config = dict(
    n_layer=8,
    d_model=256,
    n_head=6,
    n_kv_head=6,
    head_dim=64,
    d_mlp=1024,
    vocab_size=8192,
    activation='geglu',
    norm='rmsnorm',
    norm_place='peri',
    norm_eps=1e-06,
    positions='rope',
    rope_base=81900.0,
    rope_fraction=1.0,
    qk_norm=False,
    attn_scale=0.125,
    bias='none',
    tie_embeddings=True,
    parallel_block=False,
    extras=['capped logits'],
    init='uniform',
    init_std_qkv=0.0252,
    init_std_o=0.00514,
    init_std_up=0.0252,
    init_std_down=0.00315,
    init_out_by_depth=True,
    optimizer='adam_variant',
    lr=0.00122,
    beta1=0.9,
    beta2=0.95,
    weight_decay=0.23,
    lr_head=0.0117,
    grad_clip=0.5,
    warmup_steps=217,
    schedule='wsd',
    decay_fraction=1.0,
    decay_shape='pow',
    final_lr_fraction=0.1,
    batch_tokens=131072,
    seq_len=512,
    doc_mask=True,
    train_tokens=868100000,
    steps=6624,
    dataset='wikipedia_en',
)
MLP neurons of a small language model. Each row is named by its layer, matrix (gate and up: input weights; down: output weights) and neuron, and shows model dimensions 0-191. Each number is 128 + 24 x the weight over its row's rms, rounded and kept within 0 to 255. Numbers have three digits each. A neuron's up and down rows have the sign that makes its largest values positive.
After each neuron's rows, "fires before" lists the tokens most often just after its 100 highest values on Wikipedia text that the model never trained on. A number after a token or word is its count.

L5.gate779:130129155128179115155142108152133083151093117180086146158122130124136105131119090133167073120105141130099136109145104121099122134139122130140086128156112147156133126147080089141103093119130140123121148126164112115127162127116122107087153152095125118139125131153193046139146139136138137171168139138099137140174162086134089179106150163096072130176095140116107125119131138129102107161121124121113148142177120171108134106118145126150102130093156172112131182126145157119106125094114143120130121112139131133131152114129141139102163168130086107137094113140124081142112157138101121148
L5.up779:126134118094119080148132107125150108132197135114153083074075114120157115173124172148095142097071120127179135128108144148162133123156113108141131109104118089131124128094097155128135162154138128147106140129142129128115095102121127121111096152131142126131114172110113116110110171109154163139124149092125131164145159153147163129149150120132117167110184139159130168137096110116173113104134107087136137147149155103108138100108140140082134088123083134148094110115156122089126141126155133099142133164114129146106147121157108167166172145100134132141123114095158189138138156128116148122
L5.down779:126148157123169148140140103138124134121150098164157094075126121133134147135080104136129103124095136128122163095118110166134164105152119156180118103163126133151116188154079128161074148118117134129107111165152153118096159149133192145073133134129147118093122120120128099148167137130126110138131130141110096141139111130126112093069123109107106125141113098133128148101110133109164124107109154116118142154140130117100137121112130130145144175157090105142210120121106145129131150140135148133166143130149118114141124140144121158116129092085147123134128137085105130196121116151134100113
fires before: "the " 44, "| " 11, "which " 5, "his " 4

L5.gate391:136057135149140109145118127127146199130098111173077134162105122147137162095140139125105124124092115107153129126120145133107074108143133125128136144090130121127140130146090124123138141133151175105128155126116139131129132106104120110140171126141098119172103116137124148107157113147119163128114112090087095132097124180110126097113172194140131147142170116128106144159116140107106102126098122150128092116148167136115094142084155122159137137122154126132165117137111086119143095149126122122163112143129169118122115132140182118159094118146117170151129134145055134098150124115078091152
L5.up391:110130119151077116151109122173099140125105184151134120143106155120124154080118116092180132154128100135118134153118114132165135179101128138097162097128124156184119107111139116123140141114079135150127139125126113117165125113150132120170130136125126116148124128159127137133080137118126123100105130116105106133102101109157129074151172127123156113117101150109168144123073094100125126154169142099116124124108128158153174128155094150099126127149106159114118128137134078124111085093186109142137133079123102134088114124117118140148149076151128086126147134088120179125138139121160214087
L5.down391:104135059109126126110129149102098149158135147144116169104137114124139112155156137137113152132165154161127133102083146171147123093119100132137128135140122087115124178122133160164163136138141140138157103127112127152104156120114157117129153101117088130101139134110097135122123135178160133147149127133154164133136131112139112143167150118096194123145101160152122048138161138181113153125155093120094116132086117065139132164130130159140115137075164107152122144142108103172128127130097121122131118073120136118139114123158143110165103182127161144102113159154097106083112104116107097138
fires before: ", " 30, ". " 19, "." 12, "\" " 8, "'" 5

L5.gate556:157138128134129145076162107137110106181113119113141161107160178119118161115158081153142127127144156152131116101147124143123095112110123115138140171130114112158150100156139126171137131109168138113129143113122131104133092148106148145135087129141147114133146137100123136162131170131136099132135121128113139103104141133150140169121135171119139070111104120125200143106149132126132100097103120096139124144163163071134112088163146127115107121145075124156122153101109147116161129150133116162134119155101169117088133152145136130129139141152147152083160104119154136093128146129135136113
L5.up556:120121125147153137130143138118136115141104103101127152149135086154138156141100149120141182122177167154152172137152107156133132076092152116145086125168109125119119126130111148133095140133106155119162135151107169159128083107122148145124133105105136156119119153105113133104141170155123132137152123077149102122133137107126138130135113145135145141129134115146152126145157147115088110100126129130133094129099144174115117107099115074091129108166138069137094129139150147133106079090106156096143119130096108082141098122099106118150111158095122105129119163151132172111089112128093124126
L5.down556:120110139133163081193141159086110113173189114106118116120103122122147129126134134148097097109145145140168095125145139131150154147081160082131139122126138081131122110138128164146137176140097156110123145150156150121151134129110180134135143114126146132090123083143150179119149170104121129123092100132128122126124130159165125125132137143171123140125159145117132135132125124104109140147137118132168144122109102102110133145110133165131114115151132108150111124134187129145112087135123131182132187096104120121122081130083150127131090113105161138154155158173126137161121134140147174173
fires before: "3" 12, "2" 11, "4 " 9, "4" 8, "3 " 6, "5" 6

L5.gate342:116116148138143174091115138123155089159113169087135143156106090121125150130172130116153124156118108136131124158102099140134157117156099129137130114094101088127160125111086160135130104111106167133177139155131114127117110158091138136159146124122119148151129164104106133121150117106132156123122124110092135100135128160133116077160135115115130133101085141129116125147142128134152145170136086122092098127114147168118095108122145126126132115109098116125147092155138125140139115127143092121186134166098111141126142115074103166112131121108071146079097126149164105194136109095114183138
L5.up342:135132130139120142140116114153142140111130125169113113128116110054145145096144137148151103136152144115133104189113147151162134137123111110144110139083154154093130195114115129134143107144123140131118080155087118147123120131130118123116116143096124043155121122152092110092093117134112130110131114138150165113163144151105158107134108116142149159111178159121075115141137149145131126131135104125064133133098123141128149132148121120139140135139099125116164107166165148101158067144138134113148099120110109144116117147104150148110139115163140137136131102122164100119143107063071096146
L5.down342:120180094116100112125113116173135109112166118200119136135083135106157121094087108142151122117090086110150130116130126122147123168136131147116115147137134192155121160163132098136129109108143162125129122124104118133098156112160137086097098128114102029132132123115112092146112138126107118117132140137132135115123113135097156114149139139139132111119101121111108095167102111119131102101167099109145142148102144114095100155154091103109114132131108079144098178133136122082158088098097145104138135091155136125114146150106143136127115092132141138148112118120133122114134117121162111108
fires before: "ed " 15, "ing " 13, "ing" 10, "s " 9, "er" 7

L5.gate27:151169122119170127095125121103115131109144124142105152126138109122165147141114111147148131112131131099106132125125127128122089111126096126112164117149127102120129136152120160098100171129129151102147129142106159158138105117176135145138151134152143102159108108159103063129087147134118101116119146130125101109153098198096085163137064087111141156099081099141108140152168078149124169155161111123169159168136187143155166089129151136141111136146123118108085149134150115143127126115104119136109105121130134132159151122178168166117104138118139134092144143151149124083120126125099177090
L5.up27:134140133136126165147145094146151124130158127082136096133139158125125105101117117138124166123135124118142093092123107107128124154123116153095081163082112180157173132157144138150166115139136144168079144102138106145138087093147112163133101144147160129150131118096122162122137124129156130127116138100131111117136132118132164182133162105164135098151158103115109107120135148078131108130135161115148099135119150145111122134112115109166123158159147181134144176140150097098157164096113149120129118106119120119137111152092164096097117073108141106140140125135154125125154160120110127157
L5.down27:137124052126147115100083139130113130134118166142150148138101116157146133133125139081163091160128126172144160142156146063122123142136152105144150116171126144111117132117104151145162130122131093133153161144124155129157153154090139093160137097128128169118146161172125109093122122102081143088162139113148106138114111146129124091149123137125092143145100152144117131105112155154104122129152125118153092131144101133141126119129109138108155120109102107129110119101096151151114143142159093123090126128123114158127147177145084142130096143136112114143126130112124112125118141178122161094
fires before: "|" 23, "202" 8, "/ " 8, "201" 7, "9" 6

L5.gate644:130146201136126120104083155120139107142151121137148146123173159104161124118134143123163086178153132134154113166149154126114088127138111169187093135126142115139080108119101149122122122087122130126110160099138161120159175117142152176099146101080163148144135142147117124135121120079147111152113126152140138153108104103128071136099093146131141073152106117118173106122100113124150140097132128112126140124163139130081108137129160132137129121142139115133115126153134128150150142122129098109122132075133129156092140184130101162117112106106106121139181109096111123141128110099119146138
L5.up644:115120129167157102116135131125126161143133129067142129106130126113110098115106151161175140138139131101124115154140118101128097111115113164111141090142146135123151117137135123120146137111115130139141109116122135077156115161098106120070106118131115122166154122130080113121135065063170121076118142106084131172117102073150163142120147110120112078081136087163154130118128122093145113093124129137101134082142120134143142143117118111158131100123129138105125113121125126130109128109147093117120079116105145140068134056131110112095126153117168179095119126109117132116099141126059163155
L5.down644:139124100184142108087163124098129137156156125097145142145139146114095116116144093131142114125083136113139128159141124083125109089104123172113130110106144166131080154131157077129147150145141155131125124115097132112114121158109113123118093091118146141140116119116076130133133110095155109050120109081146132138115147147156155138122164126125136109091124162155167185104122162128129123146143130185131125102137093175161161155105137163153118121121154127115142120125127150132109127120142105152120104104095127132078126060153105127081129155142144155087107157115100141115141127106058141182
fires before: "0 " 14, "5 " 11, "4 " 10, "2 " 10, "8 " 6, "1 " 6

L5.gate777:152113123123130125088117184134112133118101080153126087144158146116096144146154113085141132120159138148116137103081100124169138062172143133122112133170149101193135111181104161105099097114126105087145143132135122103117143133137149119165129115092150118138166159153112143115136086087145147110134133154133165119096096093143105103090145162160184136144127168131133167113162157096113113132168152121142154109135105132109100109096120124125125159138117097148104131140147143166167096081104087125120159114122128093159099122123115114122134119116129111126142120110108095126070150121128134123
L5.up777:166070118146093141132056137138121116145137121146116105108145145093114140148159121106174110136084109158102167132081116130105138121148140115074156123135102144113131140125162139135091119104137140150074128129127116105144123066159121155095095141126136110111151094085128111161117137126117083133103105101129162148088145107150099144148113134140089085145123155150127094124156146141115170111119120137114104197126164119095162154157122151096138117093143170166169111119179129128126099104127130162132139104133099099158111135117115104135125126119128196128140114145121096102113140132122133180
L5.down777:117152129106108149128067105121139161115114135157112125130127112085091144134137149125139131140119073124110161140130109106100133121117145093114138127135149108144132114087133104161156121128101113148062094144131128167110147128149106144101100146125070098110130153115131111124154144156112164164132080160109144128105160065134086101135175116091125133180115113140146128164125146151126127168094145119129121145114106141140125136124098140125157145152132166116146139118145113141112147149100199166130137134139092122100143108125144121120094101126153153097128136159136114132151137126086146177
fires before: "be " 19, "." 18, "," 16, ", " 4

L5.gate909:124128130121134119141116132139080147117133121131106120115109188098113149154114135095151155145103155116107102117124177141120092112128198126100176105107154115087152085089145095125105110096123124120117115112121118138081074123106175121165126164152149143156150120092076110126167111123148130107160129089138172139120100162143124108120151131123127162114135135120149109126137159118117137123103094130126156122153178151134116115120119132083123125149133128108110155137155169117123118111168139103147124112181141109068104133133117118143140142110110115153093133120127137129120149137181145112
L5.up909:135116141122144107127130128088108103084098095152137132145128076112187134050138129115113119112145124104108125115104105118108119086173161132122114105104147097111170142123110127105160115154120185165138136127137113129113111101164137104104093151123144096126163128128120142060139096152129132113194167140083110160103114141097157114126122179106156139116137156082107098114139147138143118119180114155158167116107121126175131141120132113119141124164118123114139107131142107163141157127147129106050154147127148169151138162116126099056167142085119146123108163123170133147080164133114153098
L5.down909:121139157115140120148153166095109148149115152111099082159163097106103153197153149152100183163136145140146125142157145134088128148096136145163106135110103127140137138104138113143114150089125130189103145150145109123140164149101104133169139142126130092135159151162108102173113126151134122104110143147150117141148160102103130119141125087126171137174091146139108125161160115159109098105154126076090110166109179142145068131138111119144141058104149116138107127112121142122128118110108175130162139113103134104169088100130062133145122151160143134147123108145116124166150140142155122143
fires before: "', " 44, "'" 28, "erb" 4, "–" 4

L5.gate637:169138169177096146146127159147129102151134127162133111118107146116085163157138089124144116155136098100097109142149127135115144139180080120131122123148100094151116136135169159108098125106130164149169112150131173088118121139163091167118128128112136102126105128112118112115143115160140137140141144101102110128168124143179102097092143156158129133135147151093117158170131129111116153113129069129105154117122102145115143141107147098143153095185149143093137117106134150134170134134109039112121128139124136142125144095129122120140131149151135148122104087179116123100129153090082169128
L5.up637:122120128089111149099113131135141149143136081120104132092119153147116123089135157127134148114138122121135101074115161125115082144155136116136104158144140116126144103155115120104121102188109119140145120111086135142071159094167084164152144175180149146135144132135094154116153095168126140125092131127150136152096131121095111147087112110128145139129112131104115143123141136100059151086104108139129158161143085101103131101183157112121110149120171145104131123125139158125168117173123114118100163059118143129106122166095169119146114130132106106142141127152110125099093137140141132154
L5.down637:093156213135117138130124124154158138102155145181145126142163120098141169123134134123148165097167122172114107099089152117066135155108168153157147129122138100184113104102126109127113122150131112162116121119078105148107107116162126138167138127130091129110121096105126145132146130151097134124152152127115106129126133166103137144112125139158138143133149091109162113160116145143127115146128113094159097142144162096107154133128157127143120153111176129099132103100162110102091150167137159136088165139093113113121138113110158057144150143137112124157125135125162133145129114178162129090
fires before: "-" 21, "00" 10, "m " 9, "x" 7, "p" 5

L5.gate942:117119096098132134123193154136148161074136126115155151171131168116091138121120073143125130119156116133160117122096128086117110124140125133091169139102136105117108071134135126113111150126123117134121149147153173086096091124111105097141153139118145131161113161123127151117129147082132106185159122134134137150082150134197147130165127146120127143107073157097091123123167145130143150135134137123131163156109120125093158170148106113133115094160139127068122132144129112157119167148121134112161120158113171165117156162130158140108118112117107098129151127163137125146129146148164134136
L5.up942:114133110125120144127157136128128120096172107122084090137106128094082152138094099164112135114121138113130143119106167121140142119134163117109098126123110111160095105101095131100108143154115119073109134128136111159117128104101105106100095141123153134099073156161128128165119117127127092139088117103126158129125127144131104138145132114100167129109108098142160132141127134091111095122099103125139110124086092114110150118112116120149110163141167096152124125130121146141068132129125130151161113106122116147074117124159147153161197118169101151102120108178080132096159136163121097091
L5.down942:110122000148122104104133141161123086159102156138119144137138132138119121158103158088134138175151163110145103151123067024111129125142057135153137130100135114111136120129107119129119095118094105183123111108103148119119135127120116140133132112146137136161130125119152108120179119150137161126127136131155085096096148099148135147157120145130104130120158141110110142133113140113155128152130130147129135177140129144163113153146133153113112121111139136133123108138118168136139137097135105116108160135158148112132157126130116118107090133125119147171113130104131105149156121103157156144
fires before: "200" 19, "202" 12, "25" 7, "201" 7, "199" 6, "6" 5

L5.gate139:085142133129095149124135103119138113124129079154145136111147156118113130141100148128166125149120147140170132129148137105130150137131116125125100096146137149166152142097098149129131137115136108100103114135090126123127137126091077106146098127158126072145150124133121148153076127172148121105140158107166102118107130126082151118125169137094118162100103157115127143117125110128125110151095126130154179146133150133147143104120127074138130183142167073120165157142135123138152153127129097070151143130131159116137086126127128189134150144137134087108125128111165138127198147119163107115
L5.up139:103171121145127107139127101131136048143118113104138161139102115183127129120119077132130121107127151139136137154152148138137124139141094136138121152130183107161182149159139132167120121131146151118135097152095119171118159094165102138162122173161120138119140172151105121149145124136120125094105124148117097144103119142097106121114172122124110147118157126090111130181162119125110131188147119110140155079172174178140101138109135106133167144137119085180148093136150100147089125114141106115133108110136115102118082107129147133150120119117161118083101097125154098113141083078129102174
L5.down139:107159214120134136127126161115135132122167156124154115093116149134142118140073111102122141121124121112120139105088155173127137142089164097111131100125125132090103121066165108081103128094154081108128155129144128126141118093119135107093139134115137146122130079088147118078142143081105137122112125154124135105127085141126098127123096129131080093144136111102172116149148114149146110103126151084124092115115121143112129146105140132110149068101130137168100100122093159150145107146088131134131136158099090129092129109117117131103121098121115125117129131080137138115137124117127161091
fires before: "| " 53, "m " 9

L5.gate351:146116120085148130100098092106159112137107150141128106166158131154163165106128100155134137142160143155099134108127136139130132151124165154125116126140161148152149094144142105107105168121145172114151106152128083136116098152151096088172128140132136132203136102136140125097095131078110131131137118188137161138123094113127124154145082113119138103140095125129093151143150133145154109096121108090127112101128102074147106168122153108122128140116132165095124116160136079131153093125143157108128127169127119168131144111138094115106126162115143142078131118151151130143141134099153116120
L5.up351:153145139175056165107166151119117126110109114111151132129144107148118105184118139111172146143117118137145177154120119094116128152135114128118168115149088100158150156128150142079111145101117159128140104137131138145126113145104091143154103140135142125145124096099141124109124130131112120149185106135109106095110151151120104142138109167076152116126124124146134123103164099146121150131100087123151102151114086150135138190140099137136116079113115124120111098171124116117137116079124096146126120095133124103122141104132101117086189123108152145120153128098151151100108117120129161143
L5.down351:118093190083101127121110140108171171146123103102123126102172143102150105107154097172104142109157117122103134108108130172107120076133169110136115081120178156122139149135142111130106148127127123112109114140131095087126119140170107116176121155100146114132127132132122155103102120096148159148130153139145160157129137112135137145101120128136089129167135117151116134131121143152168161138174128114060113073187140095140087091111136125123166175128157169143153130101098120116067153094117160123160164113149133149107123140157152106175092102139115134084116122142122120146147112126091096117
fires before: ", " 32, "s" 17, ". " 4, "-" 4

L5.gate983:145109144123139170112106149120182142162090137149139115112146104135166118113153113088117131109128126140087165115093139139131126113096111122128128090166130111127144074163133104152151122153110124111131152122107129147165124120104134132094048114123085172127156176175151120108134136113118146128151125109149115141115108129119149123105115119135149165108076102147131105120122139135141124068144134182115155130144166149115127094149134119111122063113125140180131144096120147168132141088116126182145118137134148110097152178121108132133092140121122158160132118166072157135146110092134091129
L5.up983:161158129133119171086186131103142092125106146125143159128134133131153135152099108131137122148100175157110116164181121117116168157131126096129132114151125148157142107151126085133099143148143097149144110135169125130166148097090178124158124134120106128103102129093089104126134111148130113116147143089168089123181120130117153141133134120148149130109136108141121136140157125160097139108142120170168144156145134112136166117115112165143079121136152126183109122144130110148095116126171139125129121158115129121109129141130132081124101190139153178104114093134164136120165159110149127088
L5.down983:127110145159100062104101113145129144143150125147103133136154112103123143113127132090118128127125119117086105085098135130132138170145133136146107108142138102155145108142170118103084158110126088186121168120114158131097145163148143120100113101113140126151105154137134133143091079098170117105107104146088125130102130169119135101102187130129152103122140139099102212161157135136108139175109160087156081141099130182119104128148145086108121146107109115096131132115118121132131114109116089134145131155152102132132082100086136127124131121123117085145157120126127120120119119150083140160
fires before: "| " 31, "/ " 11, "- " 5, "e" 5

L5.gate96:147097155155089106122150110135132125098109111198133134154112157122174137156161103123119146097151108095158130157115157127146125144153132128093140157142152119117072167147096126137114139109096130147113167188133130144114124069130176098145105145143093126137149119154128135122146127135133119120135177132131089121148162147159102123102141155124125106136142135098124112128090145111144147116076131105158113112145112142155115088136128109107072125174138198147192119117143145127115089138138111114150098100125155182145139140125117127186132122082157204132156142196129095126120085138130120144
L5.up96:172117147174094119129131144144079172087136147173139139135159133107162135101121135109120125115130089137148091119131116135137117123123129107118125141102144129072098139104157083130144115107126120083149135130143150129149105132081164087112118135078130109151181136120144121142108117124071113133166103103107119151164193162128094109099103178149107090145075156125137132108114130102100138093118130131086145082141093163138116142124151095161084107183086095134146148122105144132093102133158079174118160155128119142114137111100141131174138147149157115136098112114139146130102108138166131124
L5.down96:147109079116122120119179106112120080117128124155138132094123124155148148155128129086124153144104147102137156146154165110140137098145125113147132124146125117114124149130124135132127129123098118197103165111136166121132101099103114135108104153138113146158116129114187192085146137127163157129148154123111141116167106117133135147128155148108135115136176142137129126145124142132116122150132148139168127143130143093201146120117125117098076113112163164164109138125133145141104140141153150107172103129114115112129120125166122140113127103076122201115153139179144073120110135159093142125
fires before: "4" 18, "4 " 14, ": " 7, ", " 7, "5 " 6, "5" 6

L5.gate372:162100145137154148117100078136133120145144133139118171129127150087122141118168162163168121112140145174083151144115085110104141130173125122122138128155166154137159086155102148133106095096174139114151118145137135154093104159129149162128106175156122110135142128142101097092109139095118118131113167116142144181142144128149099165094147117163141119140136122144097113117123143131135107157092081109125119162091136092107085154138128145122084116125127120095114087157075141171122111120158136145140145132145118172104141118126101147158135168126073132156158153133121113109124123090092130113
L5.up372:129120112105142119090107120130141137134199144119134120141127127128104167128131180110210127144117090155116106138116114135128140140123120079124149109141149108159128148117161061137137147111116088132095154082123136127113133167123176113109174081167144126118138110138145145152110158134160139122144141106162114130118141115160129127175121212126134112168128123133139136149150124118123158129133147132098118145114094119145105129121087149130168129145090119091106096102116112118108159146127078101163123143123177090129101145125129173112127099107078112101133134139149109150107139129128128170
L5.down372:140125118062154140135155147132148111111130100145149110141102115144142189134132119101125170106125132111104142132140154179103129108142118054114129096091113124153146135152120118129137167113111118137110087089109106180164105175133157155110143160111107132145165096144141115148129164124094145124128105102113110096122142139129139103086106146093131138132094102124130068116137140120110106118119121157102119124173142158122155119084144146126143136146124112110150135158135111088145086096098162125122093117158107095147130132116130123110167079165114104116143098121137134165167110131112141150
fires before: "as " 41, "that " 15

L5.gate165:143076117151145182160144109129119124146083153119111124095142089139135133091114112150147185130072113134161150170134111122168103139138168163131142127134124143139134178137106167142152148119144108129076104076128132102097115121089108098144164143085101139120153136104136136142135141105112139152119113136095104078104111133147134169147137121097177130108144142116182154128134143138116125167154080121135166078153140144155118143151136114128149122146081128138097146164149135125086098144097147122138120087110120124107130157109162096105113114103098110106104121119098137146143144124085143123
L5.up165:140137125176099169165101101162151130121147116140129137143150114137145153130121126140099102136104136089154171140109159140174084091153138146103117104128143058152150138104136133117112161126145108155160086140090159115079125137109054155082103158139134160095147125121145162129159133118140148099136118118146132143167120100181128133137168145108099142152092113127176139162071156149127137109176106110145128134133113107140113079193169112103132133142129123120123094132143129089124099159089106101110157181102111145134139142136143139098117145128133107134132128140163125095107122079100124130
L5.down165:134117161113169156106113168117114174128146168132121088156148130133147141103126089126100118159128170195128105186112095197141133149105136094130116155109130133135111117161122103169133115098107102144110177113129114112161095115125161088145154132082122128125102122124084113140069171145120127177107158139108117144091097141094121127139141110138166106099120117088098049111155132142138113161112164168111109141122115065137145176099116163136142151100111150136139131174087119133110141121143138093104137087146121117127154114133133129140111137109147123106133142119134123150114187132106133130
fires before: ", " 22, ". " 16, "s " 14, "s" 10, "." 9

L5.gate495:137132121129123130130139112129182140097081123162140097114090153135124149147132094119153115144101132111136123093076141106086146154107115136127121137168100142110133159098111117146129111134095126131164141119126154122103190124134165128109147121122129143119138160158085108123119103121114148149164167154101136103097116102098056127093139111137164149142124121129138108111117136124115109179160127128178139125114109135159147163170137154180139152156094099081143121139072154083088117164134098121160124132178129101134119127119185125125111102092147160121103092150083101110100151103139163143
L5.up495:140165156174101120123098114105145130178124138133144151107139121098144136115084105064103089094126149127119104133109104157167110073105125113068160158156078141141123122139135126100132158131137129107145144101116158128131131151162144086085129103074154151135098155145115162080112129156130132099116113145148123081143134149159130092141125147142101118140115160110121088127181113091090131135122113138144147101165143135138111160111080149128129087092124152088149097109147119125131112087155131127141094128078107137153151129134150127123104157142104154118142125114119168157089099103113125107
L5.down495:122127255122138126133166098153094157111122160127134101122135167112129115150119133136117141133127140144125158116157123169119130160123129087135137111153154120128116118151122150138135142143115143144124120138105148130112194120172108130106105133114136138114108115149126140162115165120115108172120143159145154151129134133148118161094130115124161131149128127141135041157116119134095106127099139119113121146128123116147141136106103117127141131138131140153126152106102127151106132153121116165136161103159114094114110146116156112136134135107150161117131129124131127112093132100146145111
fires before: "–" 21, "." 18, ", " 13, "\n" 8, "," 6, "; " 5

L5.gate206:163124136115116167095126140133108131118116128153147157116127133111127142112113104116117142145083121102124120181102071104115144110133123122139115147100096150121109121147074116179119156102139132142137102139147152112151119177098078114158142134112127112186136145099114120159125131153101158067099139126095150104125145140133117146134113111110087121140120107104103135118158139137141130152158081118135112114161127113080104171102115149116121089091175113116136146160163140145094166131129107135092171143101128141097146154135125108150125083145128164098084126136098132103086106127136165163
L5.up206:180122148129133152097155104147113115124146162178160134141182131113127104091140130129130118135083143098085140102123117132114162163139158133131124137127112161172148119118147138154130136110133155115136116082123140146095105163154175130170114142130128121132125161132098157142174103098128109079114138130117093132113129142114105154106144143151164122146114155138127112145104144167081102178120093155128128099148114152100115127138150137167144106107158126138169090174137122166150162154119093149105133122153172100113131100101142113106151123132111142104108116091114079145106103088131113119
L5.down206:126137145121124097087148153126166124147139115134128166083102102134143133173110132132100136147083178109121123128126114123156160117165146129105134146122090169113135155173109118134159113128094138124089121121136136117112131170133145109126143143141089127099101100100109130089137100106075143112155140136136135110161084173181141089096104096160112110148144128125171189145141155143127099134108155142131133128101111156114111108100146181130086173109162128171145129145102156144143182074122163101110120117081147102159121163153103103096130124181147151121125103148141120165108144128132108158
fires before: "', " 37, "'" 32, "." 8, "' " 5

L5.gate789:134146134106136085146120133122090172082103124115131121130110109106101122157176120168128168110132121105134158117106157125087125158160134083067123065119071143132123113135089133121128095130132137119115120096153164151164117165093137097156158137119144136143153107100137117108112132125107146082116151150143147123103119105105139127140142130075144128179138112149122135081116152112109124119118115138093153106132112080167125162149155137140172113126134130093106122128121080161099150127134113177137094116107127143133146102113141093136138130090141151130108079130124071128062130113127114161
L5.up789:166133114133099129122130147159137083142082109132145137141110139156127178105120112147132087127121070120163103132155170136090141134136128117141137125139126116169094125141104126158107089171138130125182123163110119111107152125110121108124113168113173117104097188111106174155153135153070134127145135119121133161129156104129132142128129115162101142141115115151207134162130142116080107140142128079104130108132104145132116150111120126157129151125111068092149112133146148125151153146096134155100119179153110161121106081142109100108116132128121120094110114140139134111102141113163096154
L5.down789:148133005161142133116117127137133128129160130117142148138137147112110151117155165133164140109118098156144154138150129090056157137128127105119176150172129132151126097107127166120115107153128153106128116142150141123119096139131138118128115124132179081131156153129119148150152114113084144169110115136115117153148143068132138117148099140140117152141159122150172098152154138122114090131086148076151126123105098097143099115138121147137094123145136087078143112074138151127145102142142082137114097170122141145119158114122146096123091141099078123124087123164146156135130140097123118110
fires before: "', " 20, "'" 18, "a " 14, "the " 6

L5.gate606:129170144165163142141133110110131114143077179097112113139142140123089104162134115159124144065177153140121140096101168098120165170122132124106103117117125147173124092112116098092107082149105112114099128116136121108141155110110110082109148100118097147162145126111117130148081110161146184139160102106154143132132147171103136166142139128125101158156136099128140142172139117132083099149129125097157126109155143111140116118113150098137136130132153127123153118132162157151093069131113136128123177088144105124151143125112147115123169146108066104117118170157110147150148094127124147159
L5.up606:169094109161136183134102085120126135109164124142152142168145144106130109080130152119173140140079128176128110159160163105119143153134112143121147142102123122091098112137099129098154147144149136109111154131135164115180152118083166107120168110149115177095111153135125122158135121135109142171131127096109136128083117173140124130138120163121073145137101119109152148131117145159140143128091123126124146157124165118179159124133172111134105117115113084126087140150170118131105117110079116154146122148152154147129110120157077164108160125094173139149136151086125168081095148108112144141
L5.down606:148124134145099144150102174114121136131118147147081112140150101129186109159137094108154114152120098103173139088123108105127083133133131125167118109123138140141155096168177124117139109148108130092083132118138135163128100150126078176177134161111117145144139098144111094156111149133146103091160155129138113148155146133103158182147091151083136127146122126135139163111122179095123156133099146136134142087117138114088072133109124133107153074137153157166097123109112119113138129130100131113102086148107169119121120138126140143120094146115139116155148178094127102092142114133164136104
fires before: "| " 47, "tion" 4

L5.gate233:069132170130188182099154134108145147157104135125160159120113075117119146119139131138141172110115112098142165120133136128142138104132172090111153090108132105125131157171132101131161145151088113089096144109140123128146113123131129123112154076152132135154131119155122114141100124162124141125153085136145154117105145161137096111113093126101122121176096144130152141195135124123126132148102134101132151122115117110153138122110175157090112131123131099124153171084149104106105149108167110125119136150091126132134151164104136139087163115178139111095140129152123153183137077162146149150
L5.up233:098130134142139115120148103121149102139111151190133128155163125144106117128122130160181137085052158090132135137137143113143128126155116130139135143168142121129135114105163145154118163136106136144148166114110166081131135147137165130118124119152123120154096101151090096106122083109098101190139112095120145118115149160096146142121098107136116139095102125121142097137153142124097134147172170113162163125133144091114154140129116081094189115118103150158126172106151143099167156105163143143143117142142136142075119130128153138174112143169142172112162134098164121145096140134147134095
L5.down233:122089092100124137158107107128159132156141130143121127127183145081102134115127151122153085105092153117122116116097177131129144130111145170125151195132150103136144119103157115126087131156141160139138203083100113108126143132111142159102112127114138136086095108152111171113141120099144144141134140174098130186143102133150155157133100115137128150112101141119101132141154083121112078138122129092149179121119139137093073121115124136155148136136110144145121128109132141151126123090109120164116100122144132145087154089150171137120127133122153148116106154102151144094122123107078137119
fires before: "| " 89

L5.gate571:115121129121169143143133106145105129081122149133104153142169146145053139114111150117138173121158146090124129101170127114108135138135108120144136120141115132114094141136139115145130106119151153076154097114120124109139204122132130124108130101138118096133121106121155118134089144122132154166107127153152138144132137154104107125143117150088160096139118106133142081112158148104140126088157129146118133143147172151157109119144138134106137136162100149094141100144150134162131167103139184095084092125181110148078119181153162139145131132151120133183158103120087118131152118117129118110
L5.up571:117110137125080136131134116112132137096106124100133115150126108088074116107132108119147130125097141152127130126117131108116077107157143151086123136106121129136083119109167155085148101101113148132132149107081172137156113154114124104143130140094101094142161133140123090120098115106130185112124126124115115118114128089133106135152095121107104109154147124133108116096099128112134137104127109135107107105101167114081166134119136137134180134152108130132152083075125114134104102124157093130166161123130114179126164093105141181133155119100145099127121159108155142129167126068111169137
L5.down571:130116148133122135129118135175156094087132148116109158131144147139137134130101197136148158109148101109103160116131114169137118158132119116165122119131121160152161116137099153133124136111145126105145114115111118132147207163143140128120121119122128111112161124125149135158137155160107113168112126117215153132109144183105121115166117148120158143124097091144124082140176139117155125113142091114160111134146132146130127125179113140123139112138111115130157120125113132175143158130107187109106073128113112111089113111134156144113124117115115137131160118117068109167145136136146094122
fires before: ", " 41, ". " 7, "ov" 5, "\n" 4, ") " 4, "." 4